{"hidden_size": 448, "positions": "rope", "init": "normal", "optimizer": "muon_variant", "beta1": 0.93, "decay_shape": "linear", "max_steps": 13440}
MLP neurons of a small language model. Each row is named by its layer, matrix (down: output weights) and neuron, and shows model dimensions 144-239. Each number is 500 + 40 x the weight over its row's rms, rounded and kept within 0 to 999. Numbers have three digits each.
After each neuron's rows, "fires before" lists the tokens most often just after its 100 highest values on Wikipedia text that the model never trained on. A number after a token or word is its count.

L5.down1754:553451496499549516461502537500502556499498584587439524429488463510515569545619553454465563502458491561552538456425574552485501466566523488475511499427461466536523478541480454446550516488506449529500444563486475537599500481548521417519450480485492506469429521477512484532530508512447492495
fires before: " " 31, "8" 11, " (" 9, "3" 7, " —;" 5, "4" 4

L6.down350:510546511491492502432484536528449470500514472458547475478530512462542491462498453540455534467529499468505523472550485449481477515505547553430395464468551475583454559490500552430518550429498446462525576451472439488463517459491548512486529442552511520545464459495548495501470466419474486467
fires before: "s" 82, " Party" 4

L6.down618:485473444419484611489487484540468511548533502569528501548493483506495488444478485505577557462453474537561495552593522513463507535511507442472586523554522581507467561414507480527515478447551499540482434512466482458451461587561513484504523484525455549570482524532437496593536500459481518501
fires before: "0" 33, "1" 21, "2" 8, "u" 7

L5.down1714:511508550515554532508440550459481589510479426542522494524513480536450475537517436476415423420551531515553444507539547532468506441516510465532523493479503485496509471572549524479473531574479521538463507515515549444528591497480488498396498570586503436510490479550499457539484429444508495543
fires before: "\n" 62, "|" 5, "-" 4

L6.down869:496421426531520518509486483518463491460508500472486493477552511575518503456477495483424412502521499566484563473464488459576551458448441628432530522560467545528501549509568485510544474475541404508534547504488432507516525470502479574492503458513503502552496433516459484522459502561550555486
fires before: " " 24, "6" 10, "9" 8, "g" 6, "7" 6, "0" 6

L5.down1522:521533497555559530573553514496515508574480525490533491432418540494498439513428490483453519428523503482502538511467540571481539496521477517556557478440509492480457548502518517428499492519426497475551498530508465430446557471513436480484487488455502424461515471565557456542442506439505500566
fires before: "\n" 56, "." 22, "-" 8

L5.down892:525518462418451445486491487549552484496535520518421433463513530518468475521465548544496441461514510504483513486473457527460488499513439445513456515423518519479462497452442488399497533508476565539536469513462481497503398606559466520496526476557533421527487486494475564432538518500551489570
fires before: " |" 34, "\n" 19, " of" 4

L5.down1041:584499500563543555459567470532565479421522552621450488514507451458556447511509515490505500484456482541508512495474527450433555524511480540504524475469468516462448522500486513421511475532484453441474454490499479495465563512444429512485478498494565469470456522441459510411523556500483495492
fires before: "0" 24, "1" 19, "2" 9, "9" 7, " " 4

L6.down51:458500515481505554501467488530497585536461493538453490485470499518492510476544565493585519540481563488516448518563505481530482476461535493461568522474530482578527497534467556503564481547504505565459485538536478435518511461505480579545477437552482480496542471401451514540537470462506470474
fires before: "." 18, "5" 17, "2" 15, "4" 11, "6" 11, "1" 9

L6.down943:529472464400529582508535528501564462500478455524472468493485476507491475518503447550542481508529464532566454568451483581504465529530577500515479424468478468515473452426440508574545505464425458477525492510498513504494511536538507529561433471574545503535456516415554537421469560502499503482
fires before: "0" 31, "1" 26, "2" 10, "," 6

L5.down806:496501521489541538535491527558467425600487497476489510464485565504485517472521528538495567489419493522495622533519547514460559414453496528509512485562472407513525420526453490459530480461452570501523428506548507535462480447497471525481469474568470479541435506445473495504476488565510520435
fires before: " " 43, " c" 4, " June" 4, " November" 4, " the" 4, "-" 4

L5.down42:524517502478560568538462573515487581472482418517516529472490525548538458431549491488557526514579496518545511494553501521485506486565431440463494508488405524466506577478535513517451566513463480444451558576608497437499521488403428456511541526489435476479476551475501509528484468570532510502
fires before: "–" 51, " " 30, "\n" 6

L2.down17:508585555575549549494507523450513533549467473540449521440489457501519609459645528476468544478407552494504443567560521506456463489535480435511549442532475465458546447531481460502464484488469516430555478476578436481512498507562467533458498541446547504551446411474485452501499486508485484512
fires before: " |" 30, ";" 5, ":" 4, " keyboards" 4, "\"" 4, " not" 4

L2.down695:538482445503538560529511545469515555531521427538450481480526484559512412528533502503511506471521457469559467523498495529484419509472559503521485529453465511511523459571501499500533498554442495459543562509477541437455506528564475578489464508437453463514514458467474426493484511489454457451
fires before: "1" 32, "0" 24, "2" 11, "3" 8, "4" 6, "5" 6

L2.down382:460526484568539537510532469488531473540472538454482506495476497536538499514420449537488484508488483487466510479405550553477541522520556480489468525504546472476529519517521504502503508498559394483421490465479533546443437528543493477427506470555488547531459526505463481476528491477445497462
fires before: "9" 25, "7" 16, "6" 11, "3" 10, "1" 10, "8" 9

L5.down1304:483625475486506507464401491459506494506493488492444409459510501546528471443564549480469579436477440479424453482481551449459509498411557469515576494493529511508508493508532514459545521466543517534482481493472480513530486600443526503465492525495500456488550535485521490428480509505461477515
fires before: "0" 28, "9" 25, "8" 11, "," 6, "5" 5, " |" 4

L5.down857:511470442542491544499558554505473586566446518489525569470473557493579490479554488441516435478461489478628480506505499551496560455490425548482434547545524453469524522436488430417488493588502484516499512529483579558492548534460543487489530447472446488448469473456518449541486459481537569467
fires before: " |" 29, " \"" 16, "\n" 14, " was" 6, " is" 4

L5.down411:509478486401486474496445504511538498512491485575572492484466438491516455436510504425530512450467504539468526551453537493518518516481547559522533523481445514491533510518488513516550493504505516520488450454452504467425486558528453474471504491488563500558528562465544494361539546518475492472
fires before: "0" 15, "3" 13, "6" 12, "4" 12, "2" 9

L2.down1111:423580477507390558482505465571470508508441451522478496506518491553488496504562487440477508521529546346555503490433477553477508507547517596564490529384498492551465504488452476520502559538506503452500512508572536590502537445563506511507600475452492491389491502522600558579494530468551490484
fires before: "\n" 53, " " 8, "F" 4

L6.down1341:536501513541483515505484540524543466472477479561436515447544455449462517522525561494484518562488476437530515487540458510553517537451535504536523513484521460537534570489515461527484497515532556492450422452515501576475493495501550501509491457475523449487412533494504501554423510483520484476
fires before: "5" 17, "2" 15, "0" 12, "1" 11, "4" 10, "." 10

L5.down508:450505533483517537479479513497451475490543477459484477537458495480436569505524530521454452501485498482564538541546493555473437491494470503488509541538546384522441493451468482473483479482506568443494477493487540513497387460526548466510522475474460484541515484432453496463447438531526516523
fires before: "\n" 75, "The" 5

L5.down149:500490543500532513462534495486510532490608556456492506534396463509500488511521420523466485451487536562549462491528464423508507552563430496458464468538575502473471467484486488521479510573569518462437506509538566470412507531506499529542519532500577529496516539508519471553509525538568504507
fires before: "1" 28, "0" 17, "2" 13, "." 10, "–" 5

L6.down294:556476515415499506483598456544479495466519450449489502502489484492493526507512519494485493471512448545492506428519591457508623490474490501467452442436460473456495491489570501471496456520477508495518556535535596443491418476476563513471493503461435460535427454479505518557496489481542499444
fires before: " " 53

L2.down1042:477454510530448502500559482524491489527560506495520527529552491514553476450528466501491598541480521520513479469527558517472446504522495472555504518537492510566504494514513522469518525523440482470422529477472514539523447486527473513504439515458469475491468525451580525506427545427499460459
fires before: "0" 43, "1" 26, "2" 13, "3" 4

L6.down922:537468523470455488499500477503508472512456542476434504471526500445474462514514503507504479466509518512571456532457457568506475462505534477515485488533507507469504451508514505459451519491466488479507392509477504496499427557473437528530551485546479506527461474510480573443386508463535474521
fires before: "\n" 87, "|" 6, "-" 5

L5.down216:487548487541595502484465452523442480445424496532440518538446479512513549499528550557435452442495515497520552485493430552509476547504460482548484490514515487462468483504501459484535453442371585537509526549482442478555439457588529522509484484532480560526452458500554477486489497508521474498
fires before: " |" 36, ";" 13, "0" 5, " hold" 5, " (" 5, ")" 4

L5.down1542:471513443472541605472469513492496525429520518503474462544490514546470533496521481537504374549547499486537556467479476459459482579477492574553476451445480486569436580536467486495502594556464557512529495549561506442489479511547522505495531528525491462509522497490435492503462511558455473478
fires before: " |" 23, "–" 11, "un" 9, "°" 6, "″" 5, "0" 5

L6.down731:557484515480565551481499454502520461475466545522457440539490505564477537559528565487471568487474425529532515526468533549484477509438550538504493575514560473459490514508453503551460541491568510560450520574500461478458510517515555499571469556502577506533490531478511455482530496483488437551
fires before: "0" 49, "1" 14, "2" 12, " " 11, "4" 4

L6.down1448:384501546533528564568462565495472541530480484520417574516467535528551514519428516532503503484560502552478465444521465472528540524530491549452504499524506516503546566558441459543372598482479479583454510422423377432514538476574498520457472569488489498524503443413493455526477459516548471487
fires before: "0" 86

L6.down505:630477522444480511537584510477541522484485546431542502505505551490485546513412518510488548497531464553466447448548476522524482475434467390460441456543472481527482492518508440455486472397538557504502539516473455579470502451508493514517514491490462482518519492544578537476536489437596530531
fires before: " " 38, " the" 12, ":" 4

L5.down939:438536496483453442522517485548546530519412503499562573471485512465543508476496531470472428527526498499548445467524472562516501568553528486520505490493533501492530488450430463457516470511504465448457527476484490517470516532522484509493479482502514568536427512522495468523424546527454427475
fires before: "1" 22, "4" 13, "0" 12, "9" 11, "6" 8

L6.down598:453465498530492459471501518492479498501524466488502493535520517547494520487504564518500515497463513534377564510502495492517452426484533475489492422607461479510460459535449537554497457504482490420533554469549460478491521467454509534517533474484523502627493480496424506490433514484488548493
fires before: " " 62, "1" 9, "6" 5, "8" 4

L6.down613:480473476526541487455549395440508481507485532466510547517486603526455477495495438530474474506461498482462471429547510571553536592453509483391462474510540471502509471521492462484495556503508459548502519455452544460463500467501513538431462414468547517480574504507497525518533532481530510517
fires before: " |" 30, " " 25, "\n" 7, "," 6, "″" 4, "5" 4

L6.down956:536434459526578488485567479463477493447580514478556510524478459431399549489517502535493508536538512531488532445519523454469519438542466535553511551427543495472433478408437507451481534513509440395527511510593580481481472516498468517504483465488484489460492462582454461480508529443484516565
fires before: "\n" 23, "|" 13, " the" 12, " " 8, " a" 5

L5.down249:517568473515494577511444493457474480441514464480492496507479400540467518499532509510590491385525473502504547454479488573491481482514495506438530447529424467497512516546570500487466533509414438478499516543481530488552482470491474566514512483433512454503599452496496481472415491505491527382
fires before: "\n" 68, "-" 22

L6.down631:480505438536536434480503493429451541461533523472490491441544527494593562505456477487508462486518474475488433506513504532505453470510498450471490503427509445484545530508490509627448488513453510538485467526474550450510518502422500557468492450564505563443510550531539462466502549528489535565
fires before: " " 66, "\n" 8, " +" 4, " SP" 4

L5.down84:547493539497521508459520531514533477465522517547504544505496452527482515430549535585561530454456490551438473478504446434417480487408451527488488516494511499528562456469523478447493520437537536519512512427439499538465551460483472430556486557465554546479506544540493481491508519491445494542
fires before: "1" 36, "2" 23, "0" 15, "9" 6, "3" 6

L6.down822:511469491556521491421479523512513471466542416490571482478552529489497574539497456458432481493500532514474494521457503524525462459474515516498544417488528461417447545490499524465567540489453490490483574466459480438486521513438510496462512583545543440512491519438510574541508502420484535449
fires before: " " 63, " |" 12, " of" 4

L6.down368:512527465491505467570516546569558515445494416533486509469475568522519474481507528519472547428478515476493532435521498469496445443494487554499532450501548459498469501490472478458543509445462491511515486523482445474434562495430444498578496472494560553523506472509470501431484483536552589520
fires before: "0" 49, "9" 10, "1" 9, "2" 8

L5.down1605:469510431492510486496537505483464470503524488509519488467496486445496483548514517492499476599466411518476509454534526549499487554528514496540563540494551523463461524469476561463461490583479501507447488436574471500451500473536479493562501587470456478561455508549513494487479533443542589524
fires before: "N" 31, "1" 19, "." 10, "2" 7, " " 6, "9" 5

L5.down62:554458529503485505499540497609552529452518475514522537508514446541487477526479525446523442482569511478514488483548437502498564537514532444429485406541503492531493449519569500462521513453526472462476550509499514549515492517542527581571522540499414569512474537551539468458516480480505512527
fires before: " " 47, "," 20, " II" 4

L6.down300:501506529455562532490529509452486501433489463509550562478444436577507544455486514505512502500466544516428564487539462542506503507514487483436542459526443538495511520508528480461497523505514481456477524469471466480507493436442530433480482462533478547559524476493515503562510385481485457461
fires before: "|" 56, "\n" 21, "-" 15

L6.down1255:470468469607444489484449516479505462461511474479523487511540501494506494469500513488448536540510537519484491489492537556523451535488599482598538511506542519522524532480500500583504506510457434483442575477536510542535483500516538506514510456453576495519460542437473501453475527481475449551
fires before: "2" 19, "3" 18, "5" 14, "1" 13, "0" 11, "4" 8

L6.down208:513496485562549481513516466387487530517491407616437568491435487495496567526540530502559560502472481525482501502454548438452520534459471550539493493473485550518514499473540483480484528484522490552556546423471496480493531596536493564415459534522564455468547477468513483511457408545530480576
fires before: " " 42, "0" 26, "2" 5, "1" 4

L5.down376:538576551484539529553514471554511456524511412505494501487497498532497480539480515533482500444560502523600586492460457494503452474524502538458514555556430450389480416480428522419480501448434571469521504528469560464399567457459524519468492466504493434484493522466524469479517453535547537531
fires before: " |" 70, " " 9, "2" 5, "–" 4, "0" 4

L6.down1410:509437409449501474547508542466473558544483573557467464555475482470492465555485515534546549489497461581488501464495564477506443493535502513521470494529490540538477562524475470478421440482503501493515481482449557517461492476477502501507466515519459552486490531469453563522522479551527464465
fires before: "1" 31, "2" 18, "9" 12, "0" 10, "3" 4, "5" 4

L2.down10:441587503537513532529490499546488526526456537473534492499468482498512507446403465483454485506514452454534476485505550506451537518508578522506522534550455456508523495437514483517524547545533453449430513479547548531434510540517493433504482526547484524539488525491502492483533508473412463494
fires before: "8" 28, "9" 27, "7" 15, "5" 5, "6" 5, " |" 4

L5.down185:489462522554571477421522477502515553467545554543462528497507523512424555488587480499453512473506537486494518550469531548508454503569432469555506461523477469509457492469467571499493455526481532487523467437511549575404449513524532547423500485522486569499444525494523484524442469503529531541
fires before: " " 46, " at" 7, " in" 5, "\n" 5, " with" 4

L5.down107:540478420538464456483481483468516505557509451535522525457537521459451546527521465471551493445403522493492445524444531550429483460458514423502484535474493451543583505454526523467499531483412518515517509489459433542485542582505438504478565438510548454485466491548538540477447476516471476487
fires before: " |" 38, " d" 5, "–" 5, " yards" 4, ";" 4

L6.down1084:423518463550493435508471454440465517461490478490504416482478583449513515516509469473515503557408537504508555461445521468538439498536501478433560506484556520503502476462436566448529545566462405479542581517502409514459497510488535514624455485476528512511494494516529506509496504507513479503
fires before: "s" 43, ")" 7, "," 5

L6.down380:564464467560474535449520447495491482467493568473567506448545464500482523507406461503523537529441490447452471452508516487474452513459493482495518485510504511523545528478515497506495498444549499570519487475535460543503482463521511553471527539467465553475535480511514521429491461510524442516
fires before: " the" 45, " a" 6

L5.down113:512604537444436482514526508439453504525557538437409484485463507524458506486548503484507545438534493475502463500478507569512496487509477502581496492527542461589512459407410485478486460482542503483531532510575506558523456418492534483499502524445475519448523532469476495427491506500571535549
fires before: " " 49, "\n" 27, " Omaha" 4

L6.down1573:497465458467377486447487514492440464524482537526515493489562475523497479504422474560497519536529508531482593492504464481472536498558471557535437583454516571519472543435445519513453542520475491511504515537538436519445512568497479525488545518461461498486474474496545573501528532426484493570
fires before: "2" 35, "1" 33, "3" 7

L6.down1339:467443496532471511512503447527528445495574478494432475538541458469497497548450481474545510488565541432444477593498493510463505520438527510486506478577547450479558553526481493574498492484484456487483511430496476483445487567430500492509559531520512484502507585589522488485501482518515471574
fires before: "," 47, "." 11, " II" 4, "s" 4, " he" 4

L5.down1578:456467504457470513535536513498489493499493526492550570509462503491484457472515541574490550495486444485490586471488555523464460492521518429480520471477491507555498519525485535467522513546498487531510497517619456568478496470472472483573473447602480413570479419466578505536548443499455424455
fires before: " " 59, " —;" 6, " the" 4, "\n" 4

L6.down600:500550491451600467523490520544509549501576470536472528417484535498541574519456525530452454484464557552454479505494482563450463376458434539495429563534492419568483486479512426572452506494436583493505457556459542493481496479440530499472464467491531510485463521485523549498467474518481507449
fires before: "\n" 75, " " 7

L6.down584:503510491545504577483530423508533568544504497451514480489434459508563599495533488532479529470567553399454503473499491565450528513476500498504481512474503530430513407496507492492513526512446508531510563560474460558453484491492519447559527508459490527516444509480546481538526454516584490478
fires before: "\n" 59, " the" 4, "," 4

L5.down12:556491523501499476444515437527478528540455485440526486437509530488536420417514539547475499480502482515468526497482472491486461455495440434490487481560514439499482490487461556408531502484462466442507478491487507511424500510494504476499512521426472533569533477568412505478430497479492513483
fires before: "==" 38, "===" 25, "|" 7, "====" 4, "=" 4

L5.down205:486510518539498522549513446596401497532500471530559528470526482470513506478506541478449468482600565488498494543578543523504497504504508504505514489475513575546478492513421490472491450450524491497501501490406452539432482482512526507523484565423509442496454485439467468592498468486517468511
fires before: "\n" 43, "4" 8, "." 4, "5" 4, "6" 4, "3" 4

L2.down455:500474500509479515480489527487422630528470484485476448433514553425541501517547511434535469462486498436534510432536564485428517508476454535507512500506469480513501513474523528550557515498465512470474526518475526480464486435455505468518555568483503435451536486464503479505489546494495547518
fires before: "\n" 65, "gl" 5

L6.down564:501530481473511484489460478505491502507504489538495497512461476475475503521473516503485471531481441478522528540540525511499491533494492496480502524520497399471461517463511495516494489485500556466465460506482518508461487481515528529504491486441498523512488469501524474489468521510500518507
fires before: "\n" 85, "|" 8, "-" 5

L5.down1418:529481457390429512424517495459486473560458508442452490484528496507605507485532443430480535548445493546545471509498540572509513464451489450497529528497531564538557550501510519567547554478561544530518467479439481514486560497488525496446494445464533553504466496479450481492491459468447489471
fires before: "1" 34, "2" 24, "3" 6, "6" 6, "0" 5, "4" 4

L5.down1543:505529505524475466531466475514534538534455480497513454486484523544579451500580520458471453520388530431512433476454567509455495532499482457571534505481478418525491523433478487519519462462448514533503469583481506549512546467518473422524525516423560459497548487455513499542497539495517561462
fires before: "\n" 81, "|" 5, "-" 5

L2.down393:560500488495564434513477480533504570417511456493431457506605433531544487488456481552515487495497492427509580575449488485523524521571495470461515505494586432443545494432550556488559481512498495416453541492467468495557402523556452518498500581517442530499561555503551482484436470536514504601
fires before: " the" 34, " his" 10, " their" 5, " its" 4

L6.down1654:441472497523475511526521502482477485521509474591461442548511476496486415532514459474450558466517535498580487492452444510543500521503492568518531508514459463545592555461491474591460466465542440541502509493564481539441490500501508495556482431463536467548480494539466476459492458536545531575
fires before: "0" 25, "s" 16, ")" 7, "," 4, "–" 4, " in" 4

L6.down854:506513545552474535440509514443569546529548430539537466496516485526517385577455461477531493462515526483535449490511477490476508417559443545561511462478523496564524473479492484484488475550503533538514533530464535562512465501423450422498460542474419506478494545489512557545503506435551492498
fires before: " |" 50, "\n" 17, " for" 7, " -" 4

L5.down372:509492498509531573489517472483509544543489472449505529514438435493475528484540548437458470521523485498430529491540444541479519453508525493558451557495497517436560508449468532442520555533392476550555529536540477464509500478533557509559562497489474514438384488528532490555521508465463427477
fires before: "\n" 47, " " 9, " UTC" 7, "ay" 4, " not" 4

L6.down1127:485485473456475411501482574528524455524504514536452478511502439495509438510499411488469423444566549508468535468517465554468502508495579511473555479504487537496491427436493485531462546527396490445499565479541511583551554531500475455522458414512583600478481494434519511484477468500539534469
fires before: " |" 26, "0" 13, "2" 11, "1" 8, " " 8, "5" 7

L6.down218:501530467545539586456464531530492484484491520549508507512459441524512486534488576509501532467426541524490522419471557531439446490493448496419491535519443472443518492550487508536550548469533509574442515466479483487464526519537516500514445510470510400538506528508482527475449470428478497539
fires before: " " 74, "0" 11, " |" 4

L5.down1122:547517505498501481484581501553473523473501533433477484490492524545469521531481475468424455499471461560561523522554452546493531433460490469512512550505484496445494411496574518520535521438503433500457542526570533473458421538520498490452524504553534490467558557545569461502517454488508553570
fires before: "2" 22, "5" 16, "6" 11, "0" 9, "7" 9, "8" 7

L2.down374:494476464494517553463460508577486472526491499489440530490544499539528478431486465513536564535529483470502545542475499410508485508480500539492486503585503446463479456468491530459547531463501507507487590493511459464499497507521472504466533528488527517547521462450511586568511474462502537520
fires before: " the" 39, " which" 9, " his" 6, " " 5

L5.down1362:445599460462495527512545440526447481537546521506546536562512500570482494464484517491538436499488535498515501475481479488518465559491489571511550488468477498475496606503492531531529482526561464490484484542480521544509444486566456502564496533534433548554535505488469505582493565471538482438
fires before: " |" 31, "." 14, "0" 9, "′" 8, "9" 5, " U" 5

L6.down801:452558514555471514449571545537482518509534564454457496443490508504473591590497511504504486464486506539472507552531505507484487512455583442576506467468568499565523539469483569529477506555569522471485515431552530486469452514496527496487512475530533462589502511524535501490562515574510504521
fires before: " " 50, "\n" 6

L6.down1047:498588549494510556553499557509608493489505501415479502432498482500522537503553487449542404491518536554467507480394542550509478519486509517554481524426517477462511529505486531408464486508499534509528502499482493547539425553525555593475502490473467548501521479529485480478480521520561584579
fires before: "\n" 93

L5.down1034:565598516534579525462529443566460455517582533476482482560467461476538529534586560515474490433457490500507457550503453546536554536431537572526562507489487493482485454530457545520470463497452440486494543470506540544538515491464453588506465507430588502590457469537522507586496495509599528456
fires before: " (" 34, ")" 17, " the" 4, " (°" 4, "^{" 4

L5.down612:539503445412472452462501447554506461542480552476476465462463516505473499523468513510464487452479514535521536483423530541475510509448484400488506467457467547453449439447481542438430535482449530512564470529533475526500422510532471560518536482587514458525482482516558535468502514511588474578
fires before: "\n" 92

L5.down985:562514589502576520503491462531509457502483487501441473374524565464480491533599523459476511486480542501502533471450461528494508503504499598574534510521532454478475528561518489521543565490446492504487540466516492534460514512487474534455519521514511507442509560561520484511343518469467540619
fires before: "\n" 53, " the" 8

L5.down343:528446599488504504538494541527549469487410605591460492464475455483564483521501470502477450486460497447516514464471514493510531459501474516502506553478516463476495579507494484534527496659448470521515428423523457511520517512469452496487512502552523542479444470525461527482545487468605594547
fires before: "1" 18, "0" 17, "8" 14, "2" 13, "9" 13, "7" 9

L2.down596:524476506533513527481502457552450541514522444478489528528498558464538531508519543519474472465591556500428470529499526551501545541499517525569538497520492447487490492487480580488534543496508531505486464473502455488507492549442581499483419510555436426505511485467508459502444493556431437458
fires before: "," 20, " were" 9, " was" 8, " are" 8, " is" 7

L6.down362:456478491457509501489418514549490460506601496554501514530523525514466452496504539503515462493539480501493445539519524476507521551545473535451480481502502420481527493453427495583480540452483519477464500463535452489504554570455523490517475456479529415466496446482538446457483431495505607565
fires before: "," 34, " the" 14, " he" 4

L2.down233:493464549490492483468507413537543567481543484515487506528511446505522551511457612560486459519498537497500582532463463531507494482551408483545503563567509505546534433434516437504551496436491500503505493527530440490508457493470526456533458532518531455503500489404454533526485484527468505488
fires before: " the" 33, " which" 8, " his" 6, " its" 5, " " 4

L2.down1579:552560448504519603496511440533510513485500509402533519473469483509521478541474510502481522542488420437515515481489491499513501536485522433476558576561534538463580444472507526508541521425544391503442521506522451524454481432543544494470479491571466496496483547521558465461521462552478438490
fires before: "4" 20, "9" 17, "8" 12, "6" 8, "7" 8

L6.down1558:452575501468492468437464524537482480465528449435531530514558526493526460526440470426515457492488505509548518445446537482509551540454512500564534479489489545518503568503474478481567574476493473447498488537480506526553448482510560454473505485557509511510484491469418481483498538468525553519
fires before: "s" 73

L6.down1524:505478482479492474504421594388529484534478503505458464502495534477597484546531522554505514515516515452475496496492573503497506536437495496525493508517496539484444506526596471494539574528495480497523447483480487516448565545475444485544444498506471472485451519525461500526523554483467528459
fires before: "1" 23, "0" 15, "2" 9, "9" 7, " was" 5

L6.down864:508532523451573468518591484542490441490544538502479506505502443567475456573551458570529502483478514522482486485525523492542528479507483504597441467532559534521515465535451465524516490413518499498467483512463525474532478470496495486419527449534480450507427507573517494492528499588598519495
fires before: " " 43, " the" 15

L6.down1418:519421556536453491510497460556516538522575475487509553477567478524468462539487454441536507539496510506447439527531538490509478450500444503492473420465504412492522592441517502510442474424485554534490610552499490593413486473469509508488464517505536501539473469533519528489481549531491547565
fires before: " |" 44, "," 20, "–" 4

L6.down1744:481493488506440457516491434476508514503419522542487557480506467557500582506503416489510478498523468488536466490499511528537480518550508492465495463541544565471559454448497549537541503538489436435508524562531486512539574471449570563502498477475565546525485448455447498469500528417544477598
fires before: "1" 30, "0" 30, "2" 15, "4" 7, "5" 6, "3" 5

L2.down711:508543494503547492541555579481447526556492505479477508498477534517536594499525526503494409471451508430471501424520498491441547525502509552490475516411473504535504457522445559516512501524525479507447557507470463491471444486453479462447561483489504512499540443451504518488445495529505517515
fires before: "\n" 46, " the" 7, " Representatives" 4

L5.down132:454463490492443455562476562468448480533478479454505509464474435543438529591536549520491483469481486440468433510470530428557477528551500490500500567518568512510460459481463556512458520505540500478554482545502493483452480555546492496488535444528549417497444553499481544445482565546492484528
fires before: " |" 50, ";" 8

L2.down700:565512432522496529540522454495537504486452521408465526443455485468464443480437481472526533452436448490572521458459435530537485540529573451505518547516498535513556494462548503460505499463531480481523567541432474513426461480507442469432507553604467516548444569395530443557473515484426440510
fires before: "9" 20, "8" 17, "4" 12, "5" 11, "7" 11, "6" 8

L5.down1467:493451535521446456507466558512513475550442549533468490497465537525576437532540473553481550569462522533480497470410513554556533443479417494460521541512468473530482479483562520483485475541482498534529472427467552532480510506517481465465581517467438456525496574509505573463474469529508543503
fires before: "==" 21, "===" 15, "=" 10, "-" 9

L5.down603:460522426504438515422501534611461526497542525470495485498501542485451446484502522563549533452498457562516515497458578498473524533518469505546495531521541497507547515448544510533521553440462511491474455467586480530479515507536492460608497518473472489487518486497581420476546577503500471493
fires before: "1" 17, "6" 11, "5" 10, "8" 9, "0" 8, "9" 8

L2.down493:513560538516457566527537538468556486475512455500521550500493508512487452483508524465511451513471455571523510457461462588508543502536493461495476558522447514481522521440486539524484526434550479439418454494513528486459536507575474519443483449539487511545503479549522453539487445530421465492
fires before: "1" 21, "4" 13, "8" 10, "0" 8, "3" 8, "6" 7

L5.down685:500596516474504508516447533558462548488528474459481462479399513502514506461411495480449470435543600505504527531493476508501481430461519466506543575496442453501524432451506500475486516537399547530459422585470494522453510409498513491477584439475554535509466469553533484553475463436462556452
fires before: "\n" 98

L5.down1290:501455486500471454495556564544496512435550473495446486567519487471427451485514520512470545500578526526412468604469575452485534516467534574435500535551515430537492529441506440491515504512513497436509463489521534482504508469484503433504450505530469515572442525547517512483516401519533435455
fires before: "1" 36, "2" 27, "0" 8

L5.down896:517481540496527456491553525550442495454564470509460456471486515508465590501468457484489501462472537530475567489412513475437509502591518518525562503457573472542482444396513584476515542469484533481518529524514515500495479482519475471511467470522484532480451532471557523544446540506548545498
fires before: " " 27, "0" 21, " |" 6, "3" 5

L5.down277:528438457475464459489428545573496451465484464499514515573507481520485502493516544460427474497490503547490553537400575520520509500500428483468537412497543592508539499492464412494502462498551498521434531518510469498541518493581543497476485487507494515548516483553475464503534477444495483421
fires before: " |" 44, " " 15, "g" 5, "  " 4